{
  "n_layer": 12,
  "norm_place": "pre",
  "rope_base": 10000.0,
  "rope_fraction": 1.0,
  "tie_embeddings": true,
  "init": "normal",
  "init_std_o": 0.0,
  "optimizer": "adamw",
  "beta1": 0.95,
  "weight_decay": 0.27,
  "decay_shape": "pow",
  "final_lr_fraction": 0.0,
  "seq_len": 512,
  "dataset": "wikipedia_en"
}
MLP neurons of a small language model. Each row is named by its layer, matrix (up: input weights; down: output weights) and neuron, and shows model dimensions 384-479. Each number is 50 + 15 x the weight over its row's rms, rounded and kept within 0 to 99.
After each neuron's rows, "fires on" lists the tokens most often at its 100 highest values on Wikipedia text that the model never trained on.

L3.up2354:36 39 75 57 55 54 33 58 39 42 69 65 72 63 57 65 64 51 43 50 55 58 23 41 54 68 42 45 50 62 30 44 58 40 31 48 55 45 56 82 54 33 63 27 67 10 58 42 62 43 48 61 43 63 49 59 49 48 34 26 51 45 39 24 58 63 42 56 69 63 20 55 71 64 57 55 58 58 86 40 78 29 59 50 45 43 51 42 49 42 43 45 52 10 72 59
L3.down2354:40 57 21 81 56 54 57 32 44 45 58 78 53 46 72 44 54 57 45 67 52 43 33 44 51 36 51 76 71 54 42 44 53 38 36 41 68 60 55 59 65 01 49 52 50 49 82 45 43 45 91 32 36 66 50 40 29 76 37 43 64 54 50 51 30 52 56 51 45 70 30 51 35 50 29 39 79 47 43 55 78 38 37 35 50 76 92 64 39 33 43 67 70 09 45 36
fires on: "our", "ot", "ull", "all", " in (", "-yard"

L3.up1323:42 54 64 60 71 86 40 69 45 31 60 66 55 56 52 20 23 45 54 59 31 48 48 46 55 49 50 28 49 50 44 43 32 60 37 27 29 47 34 43 65 39 51 50 62 12 44 45 66 71 68 69 53 22 38 45 37 62 33 47 48 47 26 73 36 42 57 60 78 59 43 43 10 43 46 70 51 35 59 63 53 32 51 36 63 45 78 37 50 42 29 58 60 51 34 35
L3.down1323:83 54 75 43 54 40 44 55 21 62 31 38 46 57 36 38 64 63 64 75 38 48 27 18 63 37 39 45 35 57 31 67 52 53 44 51 83 41 59 35 59 85 38 44 67 51 47 37 51 38 33 68 49 16 57 31 45 35 52 31 47 66 31 32 82 57 35 72 60 37 67 36 47 46 53 63 29 72 54 98 23 83 43 35 36 54 78 47 31 64 36 56 63 56 51 54
fires on: "ad", "od", "ag", "og", " cock", " Berg"

L3.up308:47 47 55 55 36 66 17 64 34 68 68 43 47 59 49 65 42 21 38 66 59 36 56 59 70 44 63 65 38 37 48 52 46 52 42 55 30 55 67 38 50 37 54 45 83 45 46 47 46 36 62 63 40 47 55 61 46 99 55 61 50 53 39 48 57 34 40 31 47 53 40 30 53 39 37 49 53 63 40 33 57 47 43 85 55 63 32 43 55 43 75 36 71 45 69 36
L3.down308:27 40 20 46 58 47 53 59 41 64 42 51 41 46 44 35 44 03 33 50 40 33 14 73 47 44 68 67 78 53 49 11 21 69 43 66 61 54 68 69 33 27 71 43 39 45 54 48 41 53 65 44 56 63 57 59 39 44 12 47 45 24 48 65 58 46 55 59 60 63 48 55 55 26 47 64 69 46 68 58 55 45 56 48 64 54 40 76 34 36 43 50 59 45 60 41
fires on: "\n\n", " J.", ";"

L3.up2070:33 42 53 43 59 35 46 47 61 35 79 59 53 60 81 43 63 29 62 48 31 44 47 36 67 47 38 46 79 42 18 65 50 33 57 58 49 74 47 48 29 47 33 37 67 61 62 50 55 78 43 61 54 41 16 62 41 58 66 41 47 40 18 56 59 40 65 35 66 53 35 51 25 42 37 75 79 63 56 53 51 39 36 38 50 46 58 56 33 78 75 49 28 32 74 64
L3.down2070:29 49 32 42 39 57 37 00 38 61 51 62 23 53 89 53 41 66 46 38 61 20 46 52 51 39 48 35 66 44 39 37 37 54 49 49 65 51 61 42 57 63 15 29 28 69 55 34 71 20 46 46 86 51 50 58 41 81 56 69 39 34 53 50 78 40 65 69 38 44 55 55 31 32 74 34 22 51 34 45 17 54 35 53 88 55 53 29 82 45 54 69 51 48 48 51
fires on: "as", "my", "a", "int", "94"

L3.up1972:22 62 20 50 63 39 48 57 62 35 39 52 58 27 65 65 50 53 64 47 58 03 28 42 24 43 53 55 67 52 46 57 48 41 70 52 60 62 39 70 53 64 52 40 50 34 35 79 38 71 56 66 35 43 60 39 11 51 77 54 36 47 34 52 52 31 83 62 49 75 41 50 46 35 39 65 57 20 54 71 49 32 92 50 35 66 39 42 31 42 47 32 56 40 35 78
L3.down1972:42 35 59 20 48 51 32 58 50 57 41 55 43 67 44 49 49 41 43 50 52 64 31 59 54 47 56 90 23 91 71 47 24 72 36 83 55 73 69 49 53 24 48 45 42 51 60 58 72 46 30 41 34 39 35 33 63 56 68 52 63 64 63 37 64 79 40 53 66 47 44 23 40 18 46 79 61 43 55 16 64 50 36 79 67 46 76 35 62 79 84 46 81 44 47 44
fires on: "-", "f", "ong", "m", "b", "r"

L3.up3320:24 30 62 53 43 50 54 73 69 62 57 70 49 67 37 30 68 43 38 47 55 55 44 33 62 58 48 69 26 56 67 35 68 42 61 64 58 57 49 75 23 54 77 37 51 52 51 65 57 47 65 62 32 26 41 45 46 50 67 54 58 75 55 14 08 55 70 29 58 70 57 29 70 44 19 44 50 48 32 77 50 41 37 47 43 50 78 65 42 69 60 65 71 40 77 35
L3.down3320:47 71 49 62 39 42 67 64 50 43 67 62 19 35 71 42 66 72 59 47 79 37 30 38 52 17 57 42 75 18 55 68 44 57 29 40 85 33 66 50 83 63 21 53 49 51 52 62 60 52 47 64 69 50 45 28 35 46 51 42 49 57 38 42 18 39 54 35 42 43 45 52 79 42 49 53 29 53 34 69 28 56 52 20 61 62 48 46 80 68 36 59 38 59 51 06
fires on: "|", " one of the", " member of the", " | at", " | @", " |  | at"

L3.up780:60 72 58 48 54 63 81 47 56 51 64 80 22 54 49 46 54 62 50 37 47 32 20 47 61 66 68 52 52 42 58 44 75 56 36 39 56 49 17 58 33 57 37 56 53 36 54 36 15 63 52 81 26 30 39 53 51 48 54 19 74 46 57 62 20 63 68 42 29 81 59 37 64 67 07 50 64 28 52 57 57 56 52 30 40 77 35 75 65 58 53 65 23 37 38 54
L3.down780:32 70 46 34 64 72 51 91 50 68 52 44 42 54 73 65 53 43 66 54 19 48 81 42 22 42 66 44 34 60 42 42 52 58 57 33 59 38 35 56 55 41 54 47 50 72 65 78 44 42 25 42 23 51 65 45 26 72 57 35 50 68 47 53 39 52 37 36 57 64 59 27 60 57 53 64 29 60 36 67 65 34 66 44 48 50 71 30 63 40 41 67 27 42 55 71
fires on: "p", " t", "t", "at", " v", "l"

L3.up891:31 26 65 40 45 67 31 28 43 40 35 51 55 76 52 58 53 68 47 70 41 49 15 54 58 45 49 43 58 76 55 43 33 45 19 31 50 82 63 74 67 60 62 21 62 37 59 48 59 53 45 39 56 52 47 44 67 51 61 25 54 42 83 30 54 40 66 36 74 61 54 36 48 46 44 49 54 24 43 46 40 43 41 45 44 43 33 47 15 67 44 59 56 49 48 40
L3.down891:65 23 69 56 49 56 36 57 41 25 35 17 45 55 39 31 58 67 53 59 54 51 63 63 63 46 74 35 75 58 64 68 53 67 19 34 74 65 45 60 53 47 48 56 59 52 59 35 50 58 48 57 32 73 51 55 49 59 55 64 36 31 43 81 49 60 55 58 51 67 42 36 55 48 35 50 45 53 37 49 37 49 51 70 38 54 54 49 73 49 52 37 50 61 73 71
fires on: " | ", ", ", "or", " who", "ers"

L3.up2207:51 55 78 63 57 68 44 53 55 53 32 71 47 61 60 24 48 81 41 29 37 13 30 57 33 62 35 31 24 47 49 71 32 42 58 56 65 43 71 51 60 45 57 45 50 40 86 53 64 31 58 75 40 58 60 24 42 61 29 35 56 76 60 68 32 53 58 57 54 83 48 47 74 53 09 61 48 40 63 71 46 50 47 40 28 48 41 69 36 66 50 74 59 63 37 57
L3.down2207:47 28 17 69 59 39 52 29 72 31 23 45 49 63 27 58 39 33 67 40 47 53 59 60 82 47 45 73 56 42 80 46 29 23 47 71 51 43 52 52 46 53 50 77 35 53 55 42 26 90 45 14 55 62 76 53 48 35 56 67 57 44 38 45 67 62 39 55 72 57 38 55 46 13 50 42 68 52 56 47 55 48 42 49 41 53 20 36 17 25 46 54 43 61 45 33
fires on: " which", ", which", " that", "–", "s that"

L3.up1922:47 55 51 37 64 46 47 42 45 55 79 58 39 51 75 17 35 47 47 69 47 21 44 45 53 49 73 54 67 56 64 35 50 52 42 40 68 52 22 69 52 56 65 28 74 62 63 37 22 47 44 34 69 22 27 42 45 64 56 45 52 37 56 44 27 59 58 39 47 40 56 54 52 91 60 90 48 39 54 44 42 36 65 64 41 75 41 54 57 77 64 67 88 41 41 64
L3.down1922:31 37 34 80 49 54 32 35 32 56 39 37 28 50 50 35 43 41 56 30 48 52 72 47 40 51 38 35 63 77 56 27 52 66 39 69 34 71 26 48 47 63 45 61 32 51 32 05 30 64 27 63 45 67 29 31 70 47 48 33 31 26 55 42 38 60 52 58 39 46 55 37 44 61 47 70 15 30 51 35 41 31 47 68 29 45 62 63 58 40 52 53 39 43 50 64
fires on: "er", " by", "ist", "ed by", "er:"

L3.up1276:65 49 28 54 45 42 27 42 71 38 68 54 44 75 56 26 45 47 28 40 72 52 42 47 72 59 33 37 60 27 68 34 52 77 53 64 31 40 45 30 54 58 52 82 49 26 73 43 34 46 49 59 27 21 27 58 77 71 40 59 52 37 71 79 33 24 57 59 49 47 55 86 59 54 48 52 48 59 52 59 53 41 44 17 37 64 60 63 50 72 72 47 62 42 41 64
L3.down1276:27 39 59 47 61 59 44 49 27 49 64 67 61 58 58 61 63 48 36 44 43 39 51 57 36 53 70 49 46 47 69 38 38 43 56 54 86 46 52 65 65 71 48 35 27 71 56 41 53 43 55 74 55 58 46 56 46 49 68 58 40 43 46 43 50 48 49 35 77 43 57 13 64 86 49 27 03 50 67 36 17 48 34 66 41 60 41 37 55 37 53 69 50 53 49 72
fires on: " L", "p", "l", "yl", " P", "enc"

L3.up3802:52 55 52 44 44 20 45 68 06 61 61 74 35 56 80 43 35 46 58 42 48 57 10 50 70 53 34 39 47 34 55 58 27 63 34 74 45 52 63 59 28 36 33 38 33 48 56 61 62 37 43 39 51 58 54 64 31 34 67 72 70 67 45 56 53 42 67 57 43 58 50 47 41 40 51 72 59 45 60 54 45 28 68 33 39 61 43 59 49 37 26 59 50 36 57 34
L3.down3802:66 62 52 60 38 39 51 63 76 57 42 35 40 61 73 37 52 47 57 41 47 42 38 37 60 49 51 41 21 57 51 40 45 69 45 59 67 55 54 51 48 34 30 57 24 72 45 68 49 72 84 09 52 51 45 34 63 55 70 80 76 46 73 64 47 46 54 56 36 42 32 49 73 31 37 75 66 76 68 68 62 61 38 22 45 57 65 79 84 34 70 47 62 53 29 29
fires on: "ly", "-", " of", " long", " diameter"

L3.up3919:42 34 56 68 60 26 53 45 24 38 35 53 67 52 33 48 74 70 56 46 58 54 27 49 60 57 39 41 62 40 66 40 45 51 55 51 58 60 64 63 68 36 43 33 63 38 61 55 28 33 53 49 39 54 52 45 24 52 52 51 72 55 70 50 38 73 34 62 65 53 48 41 39 38 50 46 54 51 50 46 54 37 59 43 33 46 43 64 59 52 55 82 78 57 59 53
L3.down3919:94 72 61 24 47 36 56 26 32 41 38 16 84 60 59 49 54 42 46 54 53 88 54 55 82 47 32 33 32 37 53 38 78 34 79 57 32 35 62 57 41 56 42 59 36 47 62 54 72 55 00 54 52 50 59 64 62 40 48 49 69 73 77 67 67 34 57 74 27 56 66 54 60 35 64 34 57 37 26 51 46 51 61 65 26 37 50 43 59 74 65 57 71 65 61 38
fires on: "–"

L3.up3206:41 41 15 44 83 52 27 48 46 74 53 58 51 65 13 45 80 28 75 23 27 51 34 46 66 58 68 20 75 50 59 63 67 51 53 25 60 76 34 62 33 51 72 40 28 47 52 66 65 59 37 32 02 61 54 74 57 33 48 60 54 61 42 79 41 40 40 50 65 70 44 52 41 72 39 39 65 33 26 54 36 56 63 48 38 45 49 39 57 47 44 58 52 50 27 53
L3.down3206:47 68 43 21 37 59 51 42 34 91 39 38 81 58 46 60 56 22 44 58 26 39 56 24 42 56 50 42 65 55 51 44 81 49 60 72 55 74 41 43 28 62 71 27 25 61 73 45 64 48 38 47 30 33 62 38 64 47 56 66 00 78 40 49 44 56 58 54 56 09 66 28 87 79 59 69 40 78 58 62 43 70 20 38 57 26 18 56 54 66 54 58 42 49 09 45
fires on: " P", "Th", " the p", "g", " by P"

L3.up2187:28 32 64 31 51 77 43 58 64 53 62 54 57 44 35 75 53 50 51 58 46 56 46 42 40 67 76 74 51 50 57 62 52 52 52 52 46 47 52 83 17 31 49 38 39 68 64 65 59 43 54 68 48 40 43 61 44 76 80 43 19 42 16 40 28 56 68 15 69 31 58 52 58 59 19 45 62 33 57 65 62 57 47 51 31 87 32 29 32 61 57 27 58 55 56 50
L3.down2187:66 44 61 67 38 52 48 17 39 33 39 52 40 57 58 60 24 28 50 31 69 41 63 73 35 68 45 55 50 68 46 34 53 59 30 52 13 54 51 33 56 63 59 61 60 65 37 08 52 99 40 17 55 44 35 49 78 46 29 53 54 27 39 46 54 69 11 56 42 49 65 33 58 32 90 47 29 40 52 56 77 24 60 65 42 59 67 57 53 52 51 68 41 45 57 30
fires on: " and", "i", "ist"

L3.up2273:54 10 69 49 75 30 51 43 41 38 30 62 62 13 55 74 56 56 65 65 47 49 31 27 46 56 67 63 49 45 68 58 55 49 51 20 27 32 55 56 83 53 54 67 59 64 37 39 34 56 14 38 53 43 74 51 56 38 80 51 51 49 30 71 42 49 66 41 45 74 42 41 40 34 76 54 44 42 54 36 46 64 47 68 45 34 58 65 46 42 39 57 35 63 31 56
L3.down2273:57 69 66 48 37 77 73 56 72 55 43 46 37 44 37 75 12 72 69 46 25 65 59 60 51 56 36 38 70 42 60 37 46 33 35 59 65 41 63 37 61 22 38 48 57 29 56 43 59 76 38 36 47 53 52 48 19 53 59 39 75 42 46 58 42 68 63 72 66 30 40 40 61 34 58 66 10 35 48 43 35 48 46 53 38 39 79 78 44 63 32 24 71 54 24 32
fires on: "it", "at"

L3.up2905:58 40 50 75 30 38 18 40 47 88 47 71 86 64 62 66 49 34 44 59 46 51 56 46 56 67 34 61 52 59 80 44 51 47 60 30 59 44 32 46 79 45 99 48 62 58 62 49 42 49 69 10 65 66 57 43 38 40 53 36 56 88 35 58 34 24 40 29 47 63 41 65 50 51 65 35 53 34 72 77 40 31 45 30 53 41 36 41 60 38 35 31 61 34 30 71
L3.down2905:35 61 71 47 64 25 46 45 44 82 45 75 59 50 82 67 51 32 34 31 25 61 55 34 23 54 41 59 43 50 63 66 62 53 68 37 61 68 45 46 73 77 47 30 46 31 47 42 60 31 72 51 63 51 43 56 32 53 40 17 41 69 41 63 60 46 39 36 56 55 55 62 52 36 53 55 38 46 37 66 30 54 42 43 60 18 61 46 47 41 57 36 70 68 44 63
fires on: "- J", " J", ", J", ": J", " | J", " j"

L3.up2840:33 19 73 34 38 42 39 77 72 59 65 65 42 72 59 37 51 46 15 32 66 38 51 03 51 44 54 54 54 36 44 19 43 66 61 59 46 57 42 40 33 47 52 34 37 30 40 43 61 39 38 39 29 59 38 56 56 69 40 32 43 63 48 20 19 32 35 47 81 48 19 45 36 38 46 62 48 53 50 63 68 29 38 58 41 56 28 38 53 41 71 54 58 53 33 85
L3.down2840:16 57 67 28 42 49 41 48 71 67 47 61 56 46 14 52 55 50 57 65 45 42 54 58 58 77 38 38 48 36 51 29 50 51 32 46 31 51 69 60 60 80 44 39 44 59 39 54 63 65 66 53 67 80 47 43 41 51 72 55 58 66 62 38 53 40 56 55 63 63 50 65 36 60 50 44 11 41 64 49 28 60 60 59 59 37 38 56 40 58 52 64 61 55 51 58
fires on: "\n\n", " County,", ",", " – ", " - "

L3.up806:42 17 33 53 53 25 46 63 39 65 68 57 34 35 62 62 53 25 40 69 38 45 24 42 54 46 39 44 55 50 66 40 63 56 68 58 63 61 52 53 73 76 52 59 71 55 73 62 32 41 27 24 65 29 61 73 27 46 58 40 52 53 22 44 37 58 56 64 54 45 49 77 60 38 66 58 51 68 48 57 62 57 63 51 31 47 35 21 57 50 58 62 71 51 56 64
L3.down806:36 75 28 72 60 73 51 46 46 25 32 40 67 13 45 68 51 26 33 33 50 51 40 47 54 40 64 26 43 30 70 65 52 29 34 44 48 38 45 51 54 80 44 63 75 27 50 51 48 24 32 11 46 81 54 28 64 24 83 52 63 54 44 60 42 56 59 52 51 62 50 57 52 48 43 18 40 72 35 27 36 57 46 63 33 40 34 34 45 44 48 45 41 47 55 37
fires on: ",", " and", ", s", ", also", ", b"

L3.up305:26 29 51 60 49 54 46 56 15 49 83 52 64 53 46 15 67 31 50 34 68 39 50 29 66 72 41 76 66 43 61 56 59 38 46 46 40 63 49 44 24 26 58 32 62 60 42 45 53 31 59 56 32 65 25 54 51 84 64 54 64 54 29 09 61 27 44 55 59 41 35 44 62 61 56 72 59 40 44 68 61 29 45 50 20 61 57 33 57 49 40 43 49 58 45 68
L3.down305:44 47 11 32 72 26 65 33 53 64 33 74 30 51 31 41 62 00 64 57 28 28 37 66 32 48 38 56 52 54 53 43 00 75 52 61 47 46 63 67 36 42 27 36 56 50 61 45 34 51 44 37 62 30 67 38 62 71 78 53 48 54 52 39 60 45 51 64 49 58 48 40 35 35 70 29 32 57 60 35 50 33 43 15 73 53 35 62 25 31 65 45 67 51 60 62
fires on: "\n\n", ",", "ist and", " and", " to the", "er and"

L3.up1234:30 53 35 59 44 55 60 42 13 54 60 52 62 79 56 29 83 36 57 62 46 59 33 49 76 61 58 51 34 47 48 64 30 83 50 72 51 50 70 55 88 62 53 50 52 22 52 83 78 51 63 41 33 72 57 55 42 49 55 74 49 59 54 44 59 22 53 67 30 49 41 44 50 36 46 41 58 26 35 20 48 64 66 55 62 79 50 54 60 49 77 49 78 60 42 64
L3.down1234:57 58 50 64 87 52 63 52 31 37 72 45 61 52 68 29 44 34 39 28 38 41 32 41 71 38 47 53 74 60 67 52 29 54 41 77 66 21 52 56 74 47 28 69 31 40 37 46 49 60 46 67 54 40 51 27 56 18 68 71 47 61 51 61 40 72 66 50 61 42 67 65 44 57 51 58 42 65 60 37 62 83 42 74 54 55 52 24 67 37 65 24 70 48 56 60
fires on: "-B", "-", "B", ", b", "cc", " (b"

L3.up2099:69 15 68 50 68 40 58 46 69 36 16 62 51 59 34 48 73 49 51 53 62 36 64 32 31 60 58 59 36 31 45 55 43 23 44 58 44 58 33 81 32 59 43 29 57 44 71 59 49 38 34 44 51 51 31 72 46 80 85 44 58 33 50 38 50 47 58 67 46 63 60 49 52 31 57 38 49 45 52 54 46 43 48 66 57 64 38 56 54 49 68 36 39 29 65 65
L3.down2099:44 55 58 46 46 48 56 38 32 52 35 63 91 73 45 57 39 49 41 50 67 37 56 85 99 41 46 37 60 60 53 52 55 66 25 29 77 60 35 52 40 45 47 58 57 47 37 41 53 65 45 50 49 38 58 48 44 45 37 20 57 65 35 48 66 46 63 46 34 53 33 51 30 29 50 70 60 47 42 50 65 37 61 74 34 37 63 44 43 58 56 65 28 29 28 47
fires on: "i", "]", " as", "a", "ka"

L3.up865:51 42 39 62 23 65 49 40 47 58 49 42 24 61 58 41 37 29 48 44 52 43 50 18 47 59 34 68 54 59 52 45 49 55 59 60 83 44 28 58 50 48 62 61 41 48 60 67 66 55 65 47 27 54 47 28 13 77 54 59 60 65 60 71 61 32 76 42 51 37 51 67 47 79 41 38 47 46 44 58 47 40 80 55 27 59 55 56 53 49 60 34 75 38 71 75
L3.down865:17 53 41 46 56 50 39 24 51 85 18 53 46 69 34 66 50 35 42 33 30 41 52 17 28 64 38 84 56 51 53 36 47 41 97 40 93 51 49 54 50 67 46 49 66 51 60 47 28 38 73 47 50 45 29 46 43 46 58 14 80 28 46 60 57 48 34 38 58 33 63 39 51 54 50 65 33 64 49 89 33 35 46 33 36 38 89 24 71 64 46 50 74 42 37 43
fires on: "- J", " J", ", J", " j"

L3.up3191:41 39 52 59 67 43 17 50 57 56 66 35 52 39 44 51 60 21 56 55 19 59 46 40 60 53 56 65 49 36 64 27 56 62 46 61 49 73 45 59 51 44 53 29 54 57 72 65 28 72 43 60 14 56 38 53 40 79 50 40 49 48 58 33 53 34 75 39 56 79 35 63 65 31 11 53 57 34 31 37 69 58 76 52 12 77 41 30 35 64 48 40 92 58 63 57
L3.down3191:75 23 26 52 67 76 53 59 55 45 66 26 47 72 52 33 30 41 75 39 63 60 40 49 33 56 49 33 29 76 46 66 65 38 70 34 69 60 37 37 60 61 48 55 44 31 71 44 56 34 62 44 30 37 50 46 54 28 48 52 53 29 54 60 30 51 64 66 60 78 47 30 54 38 19 43 54 46 33 46 19 36 36 39 35 46 63 39 55 47 45 28 23 49 38 52
fires on: " and", "ing and", "ation and", "ed and", ","

L3.up3235:28 45 52 76 24 66 57 61 41 47 60 57 46 47 47 79 40 44 39 49 49 20 22 50 40 68 57 49 48 34 57 53 47 83 54 55 32 44 42 78 38 39 74 61 56 25 68 65 74 36 58 36 25 35 17 33 41 45 38 57 66 60 47 24 33 56 78 34 49 72 64 59 60 63 30 40 44 57 48 60 59 47 49 44 55 35 61 46 46 50 53 73 51 38 75 08
L3.down3235:12 48 45 62 38 59 78 55 49 50 49 66 56 57 49 71 44 56 61 50 64 36 35 43 60 69 54 50 83 31 56 41 28 48 24 23 33 72 26 64 38 70 36 62 45 58 59 60 83 57 80 40 49 58 32 24 24 61 41 59 52 59 41 46 29 56 38 47 50 59 41 45 39 32 48 56 35 61 53 42 60 54 41 51 41 24 32 66 53 14 47 54 71 69 46 23
fires on: " (born ", " (#", " one of the", " as one of the", " | @"

L3.up713:51 65 51 75 73 33 52 48 34 60 51 45 53 56 26 40 34 37 63 54 66 22 36 49 70 20 68 54 55 17 65 61 59 62 19 52 43 48 38 47 06 01 55 36 57 64 81 53 20 63 33 38 53 40 54 80 55 53 49 74 53 33 25 42 36 64 43 58 44 37 53 49 45 37 31 65 73 46 43 49 70 21 71 60 36 66 61 41 57 64 16 60 65 44 56 46
L3.down713:35 46 55 48 70 32 37 45 22 69 43 53 31 46 69 58 42 21 30 37 37 45 28 60 31 23 55 56 79 43 63 48 37 69 49 54 30 33 60 44 43 23 37 57 66 58 46 37 40 33 35 45 68 41 65 56 50 77 31 65 53 70 31 59 60 48 65 47 74 66 63 33 45 12 62 63 99 62 46 38 88 50 51 59 52 56 41 55 20 47 43 27 70 40 72 69
fires on: "\n\n", "| Win | ", "| Loss | ", " state election", " Justice"

L3.up871:40 41 38 61 46 50 32 49 47 63 59 40 58 53 49 45 15 29 45 44 56 29 50 31 99 69 72 55 47 73 68 51 48 51 52 67 51 57 24 32 29 44 47 34 58 48 66 50 62 39 62 03 36 59 40 69 78 39 40 14 63 31 70 44 49 68 56 51 51 55 43 50 23 39 58 57 53 25 42 64 46 25 35 38 51 64 59 32 49 64 78 62 79 41 40 62
L3.down871:36 62 46 37 50 58 57 49 54 41 58 57 40 68 49 33 63 65 79 51 85 66 61 60 68 42 34 76 33 46 51 25 53 35 61 49 22 58 18 46 40 46 34 34 43 47 60 74 60 48 16 33 69 40 31 66 44 76 39 55 81 58 38 51 46 46 41 45 47 45 40 49 25 41 80 59 59 30 54 50 55 60 33 46 49 35 38 63 46 63 37 32 78 53 45 58
fires on: "f", "ed", "ec", "erv", "eb", "-"

L3.up2980:28 53 38 63 27 16 26 99 62 46 60 78 46 42 58 37 58 53 71 40 44 35 30 51 13 83 50 75 54 28 74 25 50 69 73 47 70 46 38 42 30 27 51 47 53 30 45 46 75 52 63 16 44 65 25 42 25 48 51 39 83 34 46 36 25 45 37 46 42 39 30 60 45 52 44 55 54 27 51 32 46 45 96 80 38 52 52 29 39 28 50 47 75 18 66 45
L3.down2980:60 47 36 67 49 47 49 62 50 40 56 71 19 53 62 59 42 36 36 33 32 55 40 49 42 45 34 71 93 32 55 22 37 67 57 42 44 44 46 38 43 24 36 79 63 21 36 36 43 41 41 56 55 57 37 22 17 46 33 49 45 75 64 45 60 35 61 44 77 40 67 52 47 53 65 60 56 59 37 47 50 32 62 42 42 52 52 66 66 70 51 67 74 45 63 42
fires on: "y", "inger"

L3.up2694:53 34 41 48 75 54 36 76 34 39 74 91 52 50 52 59 36 32 70 50 63 45 62 51 50 51 46 75 31 49 52 61 60 50 57 57 62 35 23 53 69 34 39 69 36 67 64 46 64 74 55 47 45 72 22 88 39 56 83 55 48 73 49 56 42 24 63 51 60 67 47 51 53 53 45 56 32 31 41 59 34 47 74 55 26 77 39 67 53 43 53 58 68 42 66 56
L3.down2694:44 50 46 34 56 51 30 33 49 52 42 46 51 69 17 36 62 44 64 38 58 47 33 75 63 49 58 44 61 26 47 61 36 27 47 33 47 54 62 52 46 59 49 57 49 58 72 40 35 37 63 59 72 52 81 35 62 28 26 47 36 44 47 48 63 49 27 29 45 21 46 19 44 57 66 24 48 57 33 39 70 29 47 52 54 57 61 46 57 67 51 82 29 31 64 31
fires on: " and", "–", "bi", " ", "c", "-"

L3.up1162:66 46 62 61 45 54 16 48 64 47 88 36 51 73 40 33 70 43 27 73 46 29 50 41 64 28 53 38 60 38 46 33 45 42 63 43 56 67 38 24 39 53 50 46 54 55 51 47 52 61 75 59 52 18 43 64 55 48 35 64 30 39 42 59 49 59 50 41 51 40 51 51 66 68 28 58 41 52 45 18 35 58 42 52 46 84 44 58 64 61 49 56 68 36 56 63
L3.down1162:72 29 32 72 51 44 46 40 34 55 53 48 38 51 50 40 58 35 49 38 48 38 51 63 58 52 63 72 43 43 50 70 61 51 48 37 40 33 80 30 45 95 53 38 36 75 42 25 32 36 62 62 85 67 55 51 60 40 46 47 32 26 50 28 63 42 60 37 53 32 35 63 47 76 41 29 00 59 52 43 24 51 48 50 80 35 27 32 63 61 76 48 30 32 52 48
fires on: "as", "o", "a", "es", "ers"

L3.up1682:63 56 49 58 62 37 48 46 35 66 54 58 67 44 47 47 83 64 57 36 56 24 52 21 99 21 44 54 59 46 49 64 52 80 70 54 51 72 68 95 38 44 39 46 54 41 32 51 50 29 45 35 35 54 59 53 05 60 54 30 32 58 45 58 01 57 83 38 40 37 49 60 65 34 34 51 50 51 53 47 72 56 49 74 50 77 48 47 47 67 65 68 62 55 49 36
L3.down1682:49 61 50 40 44 58 72 29 47 45 60 55 19 63 69 51 74 54 33 42 57 21 37 41 73 40 54 40 21 39 24 42 45 35 40 89 48 36 60 35 62 46 41 45 48 61 59 81 73 38 47 68 60 52 32 43 48 40 57 61 70 81 45 50 37 52 61 55 29 42 58 22 78 15 48 68 69 79 53 39 62 41 64 69 71 52 42 42 31 36 67 41 74 73 55 34
fires on: "–", " time", "-"

L3.up3785:37 56 62 36 49 60 43 77 42 55 46 75 66 55 47 46 35 56 49 20 43 53 32 55 52 39 74 34 69 36 65 49 52 64 29 65 63 24 07 59 36 47 57 42 57 61 34 55 43 42 31 77 37 41 75 69 40 52 26 57 57 75 61 60 52 21 75 52 61 52 54 26 64 62 37 77 45 25 73 50 56 54 64 66 17 49 46 51 57 58 61 64 68 21 23 59
L3.down3785:51 48 43 86 42 38 38 54 57 72 44 37 29 62 49 35 70 30 52 31 53 55 34 53 39 53 67 70 30 52 43 53 34 54 52 51 49 44 44 41 27 53 54 60 35 45 31 40 54 49 60 59 45 61 62 64 49 36 13 57 27 43 37 38 67 39 47 47 40 61 46 43 66 52 53 54 39 42 51 53 32 66 24 52 35 45 52 30 60 45 26 32 60 58 52 25
fires on: " that", " who", ", which", " which", ", who", " and "